config = dict(
    n_layer=11,
    d_model=384,
    n_head=12,
    n_kv_head=12,
    head_dim=32,
    d_mlp=768,
    vocab_size=8192,
    activation='tanh_gelu',
    norm='layernorm',
    norm_place='pre',
    norm_eps=1e-06,
    positions='learned',
    qk_norm=False,
    attn_scale=0.177,
    bias='all',
    tie_embeddings=True,
    parallel_block=False,
    init='normal',
    init_std_qkv=0.0302,
    init_std_o=0.0,
    init_std_up=0.0302,
    init_std_down=0.0,
    optimizer='muon_variant',
    lr=0.00656,
    lr_mult_down=1.5,
    beta1=0.93,
    lr_head=0.00786,
    grad_clip=1.0,
    warmup_steps=200,
    schedule='wsd',
    decay_fraction=0.567,
    decay_shape='pow',
    final_lr_fraction=0.1,
    batch_tokens=65536,
    seq_len=256,
    doc_mask=True,
    train_tokens=315400000,
    steps=4813,
    dataset='wikipedia_en',
)
MLP neurons of a small language model. Each row is named by its layer, matrix (up: input weights) and neuron, and shows model dimensions 64-191. Each number is 200 + 30 x the weight over its row's rms, rounded and kept within 0 to 999.
After each neuron's rows, "fires after" lists the tokens most often just before its 100 highest values on Wikipedia text that the model never trained on; "fires on" lists the tokens most often at its 100 highest values on Wikipedia text that the model never trained on.

L5.up476,182,212,164,213,179,198,167,234,194,128,200,210,214,181,194,191,176,199,169,179,183,196,212,164,171,233,213,229,202,217,172,186,180,205,192,212,194,208,188,247,221,161,178,176,197,204,187,222,246,237,204,154,171,251,260,225,218,219,231,229,175,226,189,209,193,216,172,197,150,243,196,181,208,177,192,206,251,198,168,151,257,235,196,185,213,205,211,200,203,210,212,194,172,222,190,170,203,213,228,276,170,234,201,241,258,171,190,208,163,132,266,193,193,200,223,167,128,244,235,224,190,184,190,196,240,206,180,171
fires after: " ", " |", " Al", ";"
fires on: "1", " ", "0", "-", "2"

L8.up743,213,167,227,226,182,221,210,210,241,217,255,222,227,168,242,233,203,191,199,248,208,167,175,255,159,220,192,178,152,209,214,206,198,222,206,226,229,221,224,226,234,208,114,199,191,234,212,214,283,266,216,141,238,190,180,227,201,166,224,157,269,214,124,122,167,155,214,201,210,198,196,202,212,165,253,236,199,188,193,189,203,244,211,189,168,205,230,147,189,148,191,191,209,214,176,220,136,192,211,162,187,223,187,158,232,222,223,187,221,229,155,235,180,197,197,215,230,254,187,165,180,176,190,205,186,232,213,266
fires after: "0", "9", "2", ",", ":", "1"
fires on: "1", "2", "0", "5", "9", ","

L3.up497,230,225,167,144,220,198,198,211,194,231,157,162,216,211,203,188,216,175,180,217,209,196,265,200,216,171,234,201,194,174,216,206,254,216,220,247,183,265,188,172,191,205,181,210,180,236,189,209,250,236,121,169,166,174,202,213,202,209,197,172,202,189,213,176,212,193,221,195,133,219,210,198,230,176,216,245,183,203,206,184,180,221,212,193,236,181,163,129,206,249,187,217,227,205,224,212,197,266,194,189,187,270,228,223,177,165,167,203,208,145,173,202,257,189,267,207,201,234,181,238,209,189,188,191,180,235,232,256
fires after: "9", "8", "7", "1", "0"
fires on: "0", "2", "7", "5", "4"

L5.up2,184,157,191,221,225,145,191,212,182,209,188,179,216,198,227,200,183,182,214,211,183,154,192,185,263,231,216,165,168,145,190,186,256,172,209,221,225,131,266,164,182,200,162,236,251,165,189,181,205,208,257,213,221,245,224,171,212,189,217,202,223,211,219,210,226,196,193,179,196,183,140,90,182,237,266,199,191,192,184,187,144,167,206,188,164,192,151,254,170,233,292,189,189,212,199,232,245,233,191,222,200,203,190,185,195,229,197,197,210,134,167,193,195,206,193,186,189,184,206,224,162,233,203,229,229,189,240,214
fires after: " |", "s", " made", " can"
fires on: " ", "\n", " be"

L3.up449,197,190,192,251,243,180,198,226,204,195,179,137,173,236,188,226,169,185,289,210,187,178,172,147,174,221,196,134,174,148,217,179,228,219,230,186,221,192,196,182,185,151,225,162,185,180,159,215,221,196,191,196,219,201,200,175,224,233,240,182,205,179,190,232,177,222,153,205,211,147,138,244,197,195,214,183,182,193,242,215,159,199,242,173,143,193,253,244,175,232,139,161,172,240,164,171,193,175,193,185,205,235,218,167,192,189,194,195,174,167,176,235,208,213,211,251,219,263,202,153,183,149,255,229,178,229,235,185
fires after: "\n", "s", " ", "===", "==", " ==="
fires on: "\n", " ex", "s", "y"

L8.up151,151,229,192,224,198,250,169,188,251,182,196,213,218,140,183,196,225,241,202,166,150,178,186,229,169,168,154,210,169,189,173,111,163,190,207,257,239,151,226,250,197,163,191,237,221,187,198,198,192,155,153,205,212,194,158,196,197,161,276,239,161,266,192,224,218,216,241,249,181,221,209,186,219,266,176,198,166,194,189,213,197,213,178,195,182,204,205,235,213,238,221,224,179,243,206,169,247,183,182,282,188,206,250,212,232,174,195,262,201,158,251,191,179,216,145,187,181,193,190,223,183,167,246,190,214,203,158,164
fires after: " ", "1", "2", "\n", " ("
fires on: "1", "2", "5", "A", "8", "0"

L3.up270,231,179,235,125,189,249,191,204,211,202,206,183,221,216,162,171,218,228,205,222,180,166,141,210,168,162,185,167,233,236,234,196,209,207,237,211,159,161,229,166,183,199,182,223,166,227,219,219,197,218,187,160,181,135,190,241,255,199,241,231,196,209,163,215,305,194,210,174,155,183,261,215,233,153,222,153,151,191,176,204,202,245,205,173,218,221,233,246,203,236,184,237,197,187,196,211,183,229,198,199,169,238,223,185,207,257,171,182,201,156,141,171,198,231,208,200,227,183,216,242,190,174,185,204,223,203,207,192
fires after: "0", "2"
fires on: "1", "2", "0", " |", " of"

L5.up443,190,149,236,234,158,141,232,244,208,203,197,213,151,255,143,207,260,215,193,217,214,200,184,187,288,140,203,194,221,204,178,177,188,239,250,193,124,177,247,189,156,197,165,185,230,209,225,202,199,188,262,175,173,183,142,209,242,179,191,181,237,220,187,224,203,183,235,169,210,211,204,187,181,184,226,161,209,181,158,214,155,294,232,160,200,252,216,189,193,185,207,170,244,256,185,248,245,171,256,209,174,162,175,168,235,207,173,196,194,183,177,223,183,182,227,137,189,199,237,260,196,149,146,204,192,209,219,229
fires after: "4", "2", "3", "5", "6", "7"
fires on: "7", "3", "4", "2", "8", "9"

L5.up614,212,192,219,226,227,189,220,202,221,233,190,252,220,228,164,172,192,226,240,176,218,125,160,207,210,184,202,236,216,182,209,197,204,193,207,186,187,211,198,220,199,224,181,159,196,145,235,216,233,202,197,175,207,190,193,211,184,220,189,196,214,195,147,171,237,189,177,167,217,145,191,210,237,164,243,208,208,206,220,213,214,245,213,169,165,210,156,183,246,202,173,169,212,161,261,173,191,162,237,248,189,205,198,176,206,177,182,164,168,154,194,190,173,235,218,233,268,159,226,216,202,197,186,202,238,203,174,241
fires after: ",", "0", "dra"
fires on: "0", "g", "9", "1", "5", "7"

L5.up301,210,221,250,195,224,216,214,253,214,241,199,269,201,145,170,224,213,216,246,197,179,212,252,203,211,199,254,183,230,229,192,179,148,219,255,226,222,178,228,212,191,203,219,234,181,231,192,225,263,197,206,203,207,184,176,218,217,202,204,184,197,231,199,155,172,151,173,216,193,156,207,171,253,161,252,156,169,234,247,275,223,188,211,200,195,185,256,216,210,194,218,230,187,193,190,164,205,197,164,211,186,157,193,202,209,150,194,211,144,229,176,255,205,133,192,221,235,183,221,177,286,210,268,206,170,204,200,232
fires after: "1", "9", " "
fires on: "9"

L2.up130,197,203,188,203,234,148,208,206,175,172,175,207,201,245,243,178,190,252,215,175,131,186,166,177,186,235,265,172,204,166,200,175,209,179,194,179,206,243,190,170,135,217,174,209,178,197,185,182,224,254,193,183,157,224,181,230,210,223,202,170,184,216,160,208,176,227,217,165,211,188,210,178,247,204,202,224,192,200,177,222,189,201,171,178,179,186,210,168,201,223,185,147,189,225,159,194,217,186,183,189,214,213,153,243,204,180,221,183,130,236,155,112,170,216,158,150,211,182,203,214,159,187,221,182,224,211,256,230
fires after: " |", " ==", "==", "---|---|---|---|", "==="
fires on: "\n", " since", "d"

L5.up571,213,178,185,194,176,148,240,231,213,192,205,191,180,175,200,220,191,242,194,221,187,214,183,184,137,230,208,239,199,160,219,229,199,200,204,196,141,205,206,221,144,182,300,228,233,195,165,164,190,195,201,210,206,183,231,175,202,173,222,175,205,210,165,159,153,215,183,223,200,172,192,180,200,206,203,226,214,238,212,186,162,195,197,242,209,154,202,222,153,215,235,197,178,195,208,206,150,191,185,135,183,181,165,246,211,155,232,218,234,171,233,221,195,233,157,198,199,223,252,148,182,168,197,209,215,199,219,212
fires after: " |", ".", ":", " Tak"
fires on: "\n", "e"

L3.up549,177,204,217,184,181,223,204,199,174,186,163,223,210,200,201,229,210,190,232,242,171,230,173,218,189,162,182,185,164,190,224,197,241,214,229,190,197,170,220,193,229,254,204,189,188,259,210,180,250,195,233,212,175,181,233,230,233,232,201,227,211,170,176,233,202,198,133,254,245,211,227,218,191,195,227,197,167,218,194,150,218,174,213,184,187,223,263,199,154,211,253,155,166,183,221,184,196,165,192,171,174,173,176,217,202,86,169,150,228,209,188,182,217,219,192,206,225,178,208,163,137,169,210,150,241,215,210,203
fires after: " |", "---|---|---|---|", " ["
fires on: "\n", "ru", " ", " Ru"

L8.up278,166,144,226,197,187,211,176,183,189,205,144,246,205,206,163,201,147,213,184,250,187,150,195,195,196,269,218,192,197,173,173,168,212,172,195,200,169,209,248,197,202,225,193,181,245,214,200,241,197,255,209,157,244,167,164,149,184,201,177,192,218,244,195,175,159,208,211,179,180,217,118,146,193,200,196,209,223,228,212,214,235,240,175,192,195,178,186,210,279,176,196,194,151,234,173,184,158,183,204,231,274,213,180,225,215,200,188,176,206,163,193,248,180,178,157,253,181,200,189,270,217,236,193,239,193,193,192,188
fires after: "2", " March", " January"
fires on: "0", " "

L8.up165,144,202,246,259,211,184,155,191,174,229,219,227,214,153,179,221,167,259,184,215,154,208,230,238,246,197,194,193,207,169,248,199,162,170,219,231,252,161,178,171,171,223,173,190,196,150,211,219,230,168,160,242,139,206,203,207,208,208,217,240,192,168,189,201,170,169,220,222,227,247,148,168,194,197,214,195,193,174,203,220,187,161,189,158,188,212,149,189,258,169,213,185,177,224,207,201,203,212,203,209,138,210,187,152,203,191,169,203,231,167,246,214,208,210,251,203,219,221,208,228,249,205,199,127,218,281,215,183
fires after: " ", "|", "1", "0"
fires on: "2", "1", ".", " ", "0"

L3.up701,204,178,218,165,165,190,203,160,169,206,207,149,182,159,206,193,232,238,169,164,180,161,220,192,139,239,174,174,232,225,255,198,181,188,234,182,185,202,244,209,223,185,217,203,191,237,119,171,229,185,186,200,142,200,249,188,237,192,121,187,177,190,193,220,204,234,223,245,175,249,237,180,225,177,200,197,182,228,246,214,203,185,215,233,211,213,231,208,193,253,143,162,212,180,106,233,245,259,151,262,203,173,206,207,227,206,142,166,225,165,195,175,232,173,231,146,234,190,232,225,181,162,173,187,261,193,177,255
fires after: " |", "'", ")"
fires on: "\n", " |"

L3.up702,188,157,226,202,206,195,211,190,217,176,192,192,233,195,169,198,242,216,198,238,214,233,190,178,222,222,213,171,201,182,234,171,210,148,208,181,165,184,184,215,234,204,191,207,191,191,133,163,177,199,211,253,200,198,167,138,191,148,184,188,219,210,180,226,200,170,207,195,173,207,193,165,177,170,211,230,223,149,202,227,177,245,193,218,179,233,208,239,208,203,221,196,216,208,186,182,214,219,125,235,226,151,191,158,223,205,190,227,258,205,214,239,235,238,166,169,203,185,228,234,181,231,254,247,195,188,184,191
fires after: "2", " Party", "sa"
fires on: "0", " |", "ur", "un", " for", ":"

L5.up292,161,139,191,168,176,201,186,200,153,238,197,224,195,160,149,178,202,167,213,187,205,130,166,194,146,157,134,202,197,233,221,205,234,187,161,199,195,165,226,166,206,201,177,199,210,246,195,207,122,187,192,239,159,204,177,167,162,179,191,189,235,240,188,242,137,236,201,208,249,217,186,173,215,217,201,201,202,198,158,279,195,185,234,137,189,201,219,229,230,197,192,186,139,188,172,179,197,232,190,211,157,228,204,225,238,185,152,194,161,171,181,206,155,276,226,194,242,192,171,203,236,195,196,232,173,233,162,168
fires after: " |", " ", "0", "%"
fires on: " |", " ", "\n", "0", "4"

L5.up179,194,155,219,198,167,160,230,220,222,220,223,205,187,158,224,213,180,247,208,206,163,158,167,204,265,170,213,202,239,204,247,182,197,155,195,222,152,275,187,216,173,201,148,209,207,232,189,185,165,226,189,227,230,182,169,185,177,197,129,198,287,200,188,214,172,172,202,136,174,281,201,189,215,185,240,213,193,202,145,219,182,227,195,180,212,201,198,223,148,166,194,175,213,166,230,196,168,193,205,260,204,222,201,205,217,214,204,198,218,238,167,237,193,196,208,196,203,228,210,205,155,248,170,261,236,186,212,238
fires after: " ", ",", " Bi", " Hu", " N", "2"
fires on: "s", "in", "0", "n", "5"

L8.up32,176,138,263,215,167,246,195,214,206,201,166,182,189,196,188,181,241,262,185,206,190,176,218,167,185,186,176,200,170,182,246,192,243,156,306,134,169,198,185,262,189,133,162,247,192,229,195,186,205,242,214,188,270,221,256,220,181,213,224,259,204,218,169,191,235,169,199,183,232,199,159,189,232,210,216,200,188,185,232,156,207,145,225,218,215,207,225,149,161,221,223,231,180,230,187,240,146,255,160,154,226,153,213,184,172,158,257,227,202,195,199,141,222,280,196,214,210,224,218,185,196,173,229,213,232,262,222,154
fires after: " |", "---|---|---|---|", "2", "5", "4"
fires on: "\n", "0", "3", "2", "4", "7"

L8.up460,245,209,173,203,220,216,210,198,174,241,211,214,226,155,171,211,205,154,226,234,192,248,228,212,198,189,204,184,164,212,194,204,203,166,212,228,237,244,187,248,208,228,201,220,177,204,212,154,204,216,190,156,184,185,208,248,192,200,219,167,179,276,137,196,208,163,209,183,210,208,188,192,246,189,229,190,215,162,215,241,181,166,276,226,227,203,216,178,158,186,180,202,174,163,153,182,171,206,236,197,139,188,219,204,225,181,202,182,197,194,228,189,222,239,236,171,175,185,234,227,230,215,239,201,169,206,219,218
fires after: ",", "5", "9", "0", "4", "7"
fires on: ",", "0", "1", "9", "2", "8"

L3.up465,218,174,180,270,172,246,181,157,178,178,149,227,185,193,209,211,161,288,227,189,194,208,207,163,159,208,185,226,192,175,200,182,150,215,257,214,191,150,198,148,240,220,151,174,189,219,215,172,183,229,198,215,201,150,183,227,211,164,222,210,216,174,213,170,167,189,247,160,188,210,213,220,240,122,238,201,169,225,196,213,168,200,221,207,164,208,243,193,146,223,237,226,222,175,207,248,207,187,211,227,196,184,176,183,209,227,216,224,209,248,205,223,213,170,247,228,231,188,240,223,223,215,154,209,171,228,209,190
fires after: ",", "2", "3", "5", "4"
fires on: "0", "5", "8", "7", "2", "9"

L5.up406,211,210,173,154,201,166,240,178,151,157,185,232,208,226,194,206,244,240,194,236,173,198,278,229,156,194,229,259,199,206,211,210,200,199,263,173,201,213,179,183,157,212,148,228,217,237,223,174,141,196,141,226,211,198,240,218,186,202,134,215,191,201,154,173,227,223,200,209,217,191,184,272,165,137,249,195,197,207,218,190,177,223,195,173,215,192,192,177,226,210,179,182,166,189,177,190,177,212,196,195,191,219,196,138,215,206,169,185,198,158,167,166,231,201,232,170,179,244,210,220,186,164,165,208,163,201,224,154
fires after: " |", " ", "0"
fires on: " ", "0", " |", "1"

L5.up148,177,189,174,240,203,180,190,229,182,242,184,183,192,127,290,195,239,172,226,227,178,159,204,175,211,208,196,172,239,198,201,215,183,199,167,183,142,212,180,229,183,194,194,255,231,239,176,217,259,204,175,234,223,243,188,174,200,225,212,209,193,222,220,222,207,224,221,231,202,185,185,177,167,183,189,203,217,177,252,161,211,155,208,162,201,203,128,171,162,215,234,174,202,174,198,228,279,203,136,182,189,179,157,223,217,207,203,193,207,175,199,238,199,232,239,198,204,229,192,189,99,225,249,245,207,222,165,179
fires after: " |", "---|---|---|---|", "."
fires on: "\n", " |"

L8.up583,208,214,199,192,206,181,215,220,173,213,228,169,224,210,204,200,140,160,192,173,157,159,250,160,164,181,208,181,227,183,156,207,234,215,225,174,174,195,222,185,199,157,227,224,224,182,178,231,175,168,205,199,218,227,193,203,209,223,220,209,241,244,185,191,208,154,209,187,205,208,171,214,238,132,185,148,231,182,193,218,214,198,191,202,168,214,253,265,204,143,216,189,200,211,208,186,246,215,154,202,150,180,176,174,185,175,215,193,182,202,184,221,181,179,153,196,246,205,223,228,139,252,186,263,148,256,179,200
fires after: " |", "==", ".", "===", "|"
fires on: " "

L8.up586,168,147,221,236,178,248,211,185,172,206,156,195,202,167,196,278,186,174,222,255,195,197,203,176,183,196,202,162,224,177,226,173,137,205,130,252,209,185,200,236,190,206,160,179,179,205,198,165,152,209,209,204,205,203,216,206,211,188,190,175,224,199,174,223,192,181,197,240,183,152,214,175,208,222,206,222,199,114,138,221,189,195,199,139,189,185,219,219,252,186,188,179,206,178,164,200,206,192,203,162,201,217,194,200,209,244,229,214,195,224,199,197,178,147,252,252,213,165,219,206,135,204,220,175,240,238,243,211
fires after: " "
fires on: "2", "s"

L5.up471,207,209,206,197,176,236,220,182,179,156,150,195,262,162,171,160,213,172,188,221,172,220,218,197,222,211,188,156,233,221,229,197,177,235,206,249,296,193,188,177,203,235,189,207,193,210,166,151,166,214,195,205,208,241,170,213,216,222,181,180,210,210,251,162,198,242,191,172,224,195,239,165,217,209,212,219,163,215,184,223,153,166,210,202,240,180,219,214,237,162,184,131,222,190,217,206,186,175,195,222,196,184,214,163,196,244,203,210,247,138,199,199,225,156,276,239,225,201,202,151,207,279,222,169,185,314,192,194
fires after: "\n", " ", " great", " had"
fires on: "|", " three", "-", "2", " |"

L8.up304,217,190,188,154,188,94,166,223,204,221,223,233,205,202,186,203,214,183,228,140,237,175,179,230,214,189,228,231,187,163,197,229,225,188,163,199,181,217,218,174,241,239,191,253,226,185,247,216,203,189,183,160,203,203,240,235,185,200,217,184,264,209,167,161,210,187,171,244,175,241,113,168,203,152,190,184,165,193,161,259,197,216,196,170,188,208,208,249,201,159,230,190,196,201,210,176,255,224,194,209,223,262,233,235,209,232,164,196,168,225,185,218,153,217,188,191,234,192,235,191,199,154,162,224,208,181,171,183
fires after: "-", " |", "|", "3"
fires on: " ", "."

L8.up400,206,194,170,263,183,141,155,171,181,199,173,204,266,129,210,248,207,231,221,166,194,219,247,232,207,208,173,141,202,183,174,187,212,235,246,219,203,205,173,189,246,222,138,194,219,216,172,168,207,237,194,188,179,181,167,209,220,176,217,223,214,165,186,174,181,190,184,236,181,240,248,186,165,225,189,234,164,143,166,204,133,242,221,209,184,138,244,269,201,224,204,194,200,162,177,193,206,211,181,195,246,194,204,219,211,223,212,240,202,206,166,203,158,217,191,207,251,183,224,162,182,213,236,167,178,194,132,136
fires after: " ", " NRHP", "\n", " ("
fires on: "2", "-", "\n", "s"

L2.up139,177,193,192,243,184,154,178,287,208,199,194,168,146,215,192,153,196,209,208,182,172,188,230,243,182,246,145,172,220,178,227,180,273,209,200,192,237,190,166,237,214,232,155,211,152,204,201,197,202,218,178,254,225,214,130,259,183,211,217,219,237,188,203,243,237,198,197,152,221,178,253,229,194,217,193,196,182,230,213,207,218,184,224,169,214,169,218,141,179,150,123,211,218,184,243,180,184,197,185,177,189,163,184,179,139,289,196,229,264,159,234,186,249,219,241,175,280,192,182,263,234,191,199,219,177,211,190,233
fires after: "0", "7", "2", "9", "3", "8"
fires on: "."

L5.up623,197,192,223,176,213,247,184,188,195,247,167,186,149,206,237,151,210,215,237,206,208,175,162,151,206,132,167,226,188,230,222,207,234,172,224,180,234,218,179,200,242,168,203,265,181,197,184,213,184,188,162,242,172,179,237,173,226,219,110,236,196,230,184,217,207,221,156,190,219,227,193,181,192,135,222,225,153,174,226,174,178,229,175,190,240,141,193,189,226,160,174,167,200,231,197,225,193,207,211,181,238,204,264,176,268,210,197,178,227,227,223,150,193,229,194,206,172,199,167,140,243,180,168,176,217,206,200,201
fires after: " |", "0", " ", ".", "5"
fires on: "\n", "6", "+", " ", "5"

L5.up156,184,161,199,187,204,196,236,201,211,275,219,265,175,211,157,164,226,194,203,151,185,129,217,234,142,191,221,213,162,225,178,198,168,210,189,247,173,202,206,202,223,211,202,226,175,148,246,190,229,228,173,153,154,202,179,158,187,150,188,142,182,190,164,188,234,132,218,192,205,231,197,198,232,107,186,181,208,261,227,163,222,254,219,235,192,166,165,233,270,191,248,211,174,246,188,228,188,207,246,174,229,213,175,156,210,189,162,188,245,207,217,244,206,193,212,214,146,219,206,174,200,226,197,245,165,167,185,205
fires after: ","
fires on: "0", "2", "4", "3", "5", "1"

L5.up368,158,168,180,142,246,177,171,169,178,200,231,229,176,223,208,196,193,214,194,164,220,176,228,263,195,170,208,264,211,182,143,214,212,184,231,171,181,229,217,159,200,256,173,187,213,237,186,223,200,202,172,165,101,206,212,208,222,214,174,191,215,203,138,176,215,174,202,243,178,192,173,176,217,222,267,237,219,163,203,228,193,185,166,167,218,220,189,244,156,245,205,151,213,203,163,184,240,233,186,226,177,200,227,221,176,218,188,198,180,157,186,175,276,208,200,160,234,213,185,189,199,270,151,194,110,257,229,220
fires after: ".", " |", "0", "8", "9", "5"
fires on: " |", " ", "6", "9", "4"

L2.up181,211,161,211,225,207,186,211,214,193,176,164,231,162,225,220,182,171,257,190,219,219,202,210,232,208,229,200,187,176,163,172,155,174,210,202,249,151,202,214,225,180,230,153,224,244,186,188,176,166,202,206,221,225,155,141,163,165,202,203,218,170,208,165,249,208,190,208,191,186,207,247,204,235,222,281,206,148,192,168,230,203,227,237,180,146,160,191,191,217,246,172,179,247,206,207,275,191,185,147,152,214,210,155,212,214,214,202,197,206,215,172,257,226,215,190,192,205,203,167,220,164,215,187,259,228,175,227,166
fires after: "2"
fires on: "0"

L8.up249,201,165,232,249,208,184,199,239,187,204,215,254,201,185,208,236,201,210,267,163,245,241,234,237,251,208,217,210,232,178,235,248,169,192,207,269,214,278,208,226,203,210,174,216,242,200,204,230,143,223,186,202,212,163,210,198,197,208,193,250,180,185,228,207,196,178,174,232,164,146,188,186,203,241,231,193,196,228,154,201,149,190,208,207,184,178,218,258,177,221,175,190,132,227,151,197,182,155,242,217,192,158,163,206,210,181,182,206,189,148,214,203,209,149,187,163,224,180,203,170,179,197,188,200,201,246,175,202
fires after: " ", " ("
fires on: "2"

L8.up525,206,168,187,205,255,158,218,211,202,183,186,217,133,231,193,133,242,171,211,200,170,248,225,188,222,178,176,213,174,219,180,192,218,198,238,216,146,129,157,196,175,208,217,219,222,184,261,214,182,170,201,257,196,218,204,214,213,173,209,192,204,244,165,201,222,261,146,218,224,281,213,202,210,189,230,174,150,201,142,176,157,224,214,198,226,226,195,220,201,196,182,168,183,237,167,214,162,189,190,209,168,204,228,217,199,225,243,245,188,204,216,184,192,160,187,217,191,153,223,179,169,168,241,192,172,187,140,201
fires after: " ", " |", ":", ",", ")"
fires on: "2", " ", "1", " |"

L5.up695,218,149,143,245,189,208,207,199,177,258,112,210,178,170,213,185,247,207,251,194,206,240,237,203,217,185,189,196,173,233,190,196,216,170,190,179,146,158,175,117,159,187,161,222,197,214,215,180,232,233,193,184,217,176,189,192,210,186,189,158,185,203,167,239,199,227,175,173,162,196,217,251,179,157,259,191,164,217,213,201,145,152,229,116,198,163,193,201,210,229,230,182,239,184,231,157,162,253,174,237,185,209,234,194,193,281,204,226,192,133,168,154,239,206,186,217,236,188,156,209,216,188,176,166,133,184,205,223
fires after: "\n", " ", "9", "0", "7"
fires on: " ", " |", "9", "."

L8.up616,235,176,267,261,267,206,227,239,182,207,204,165,174,217,180,243,238,186,245,199,170,205,160,218,190,197,198,165,232,277,238,198,185,215,219,203,209,207,189,173,155,187,223,151,201,195,260,222,196,230,215,223,230,227,184,238,221,172,216,207,255,217,188,193,268,164,187,244,231,200,221,174,132,198,235,169,231,172,218,228,215,257,200,172,199,169,211,133,168,212,147,176,180,189,207,235,181,150,254,231,249,186,172,228,214,183,232,238,184,179,204,193,188,245,199,201,223,194,166,214,191,210,221,233,242,162,120,194
fires after: " ", ",", "–", " ("
fires on: "2", "1", "0", " art"

L2.up53,204,163,180,219,174,173,211,165,184,198,223,198,204,213,234,208,227,217,160,215,148,188,162,171,169,190,163,186,165,206,255,218,193,149,219,151,190,194,249,187,198,222,226,189,158,209,205,218,173,202,174,167,144,177,261,211,176,192,189,198,212,201,227,192,171,237,147,211,216,180,152,186,168,153,209,168,208,186,221,253,213,251,191,214,192,160,195,222,217,215,195,226,149,231,127,181,202,250,194,189,199,152,165,215,179,161,169,179,156,217,251,186,198,170,212,177,212,169,191,216,168,206,221,199,185,181,171,212
fires after: " |", ".", " Pictures"
fires on: "\n"

L2.up393,179,170,185,233,190,233,188,216,233,244,224,147,207,245,204,170,196,187,201,179,165,239,230,159,160,165,189,151,224,211,188,171,200,191,242,232,204,203,155,201,189,153,127,240,228,243,204,206,222,165,186,222,153,179,219,217,205,234,204,225,176,178,208,174,227,236,193,161,196,191,211,251,264,193,230,218,200,174,206,208,162,210,166,212,143,202,214,206,203,159,249,188,212,197,213,175,233,268,185,191,168,209,165,146,256,200,217,209,245,164,210,199,174,209,199,185,209,234,198,208,195,168,167,179,130,178,168,212
fires after: "7", "2", "3", "8", "1", "9"
fires on: " |", "7", "1", "8", "9", "3"

L8.up212,181,203,216,222,156,156,221,215,183,235,255,220,224,165,214,207,221,201,159,148,236,197,209,164,229,119,137,210,149,203,202,131,195,200,199,182,146,209,188,222,235,192,183,251,182,192,162,201,177,217,150,241,219,165,179,244,219,203,195,217,249,173,229,247,214,179,196,184,215,218,188,173,135,211,230,213,160,171,178,211,182,214,224,218,219,227,182,202,209,208,219,201,165,209,201,234,197,238,193,224,216,184,215,209,256,213,190,206,173,210,232,166,217,231,182,169,205,259,237,216,153,186,190,183,230,195,168,202
fires after: " ", "0", ":", "9", " |", "′"
fires on: "1", "2", "9", "8", "7", " "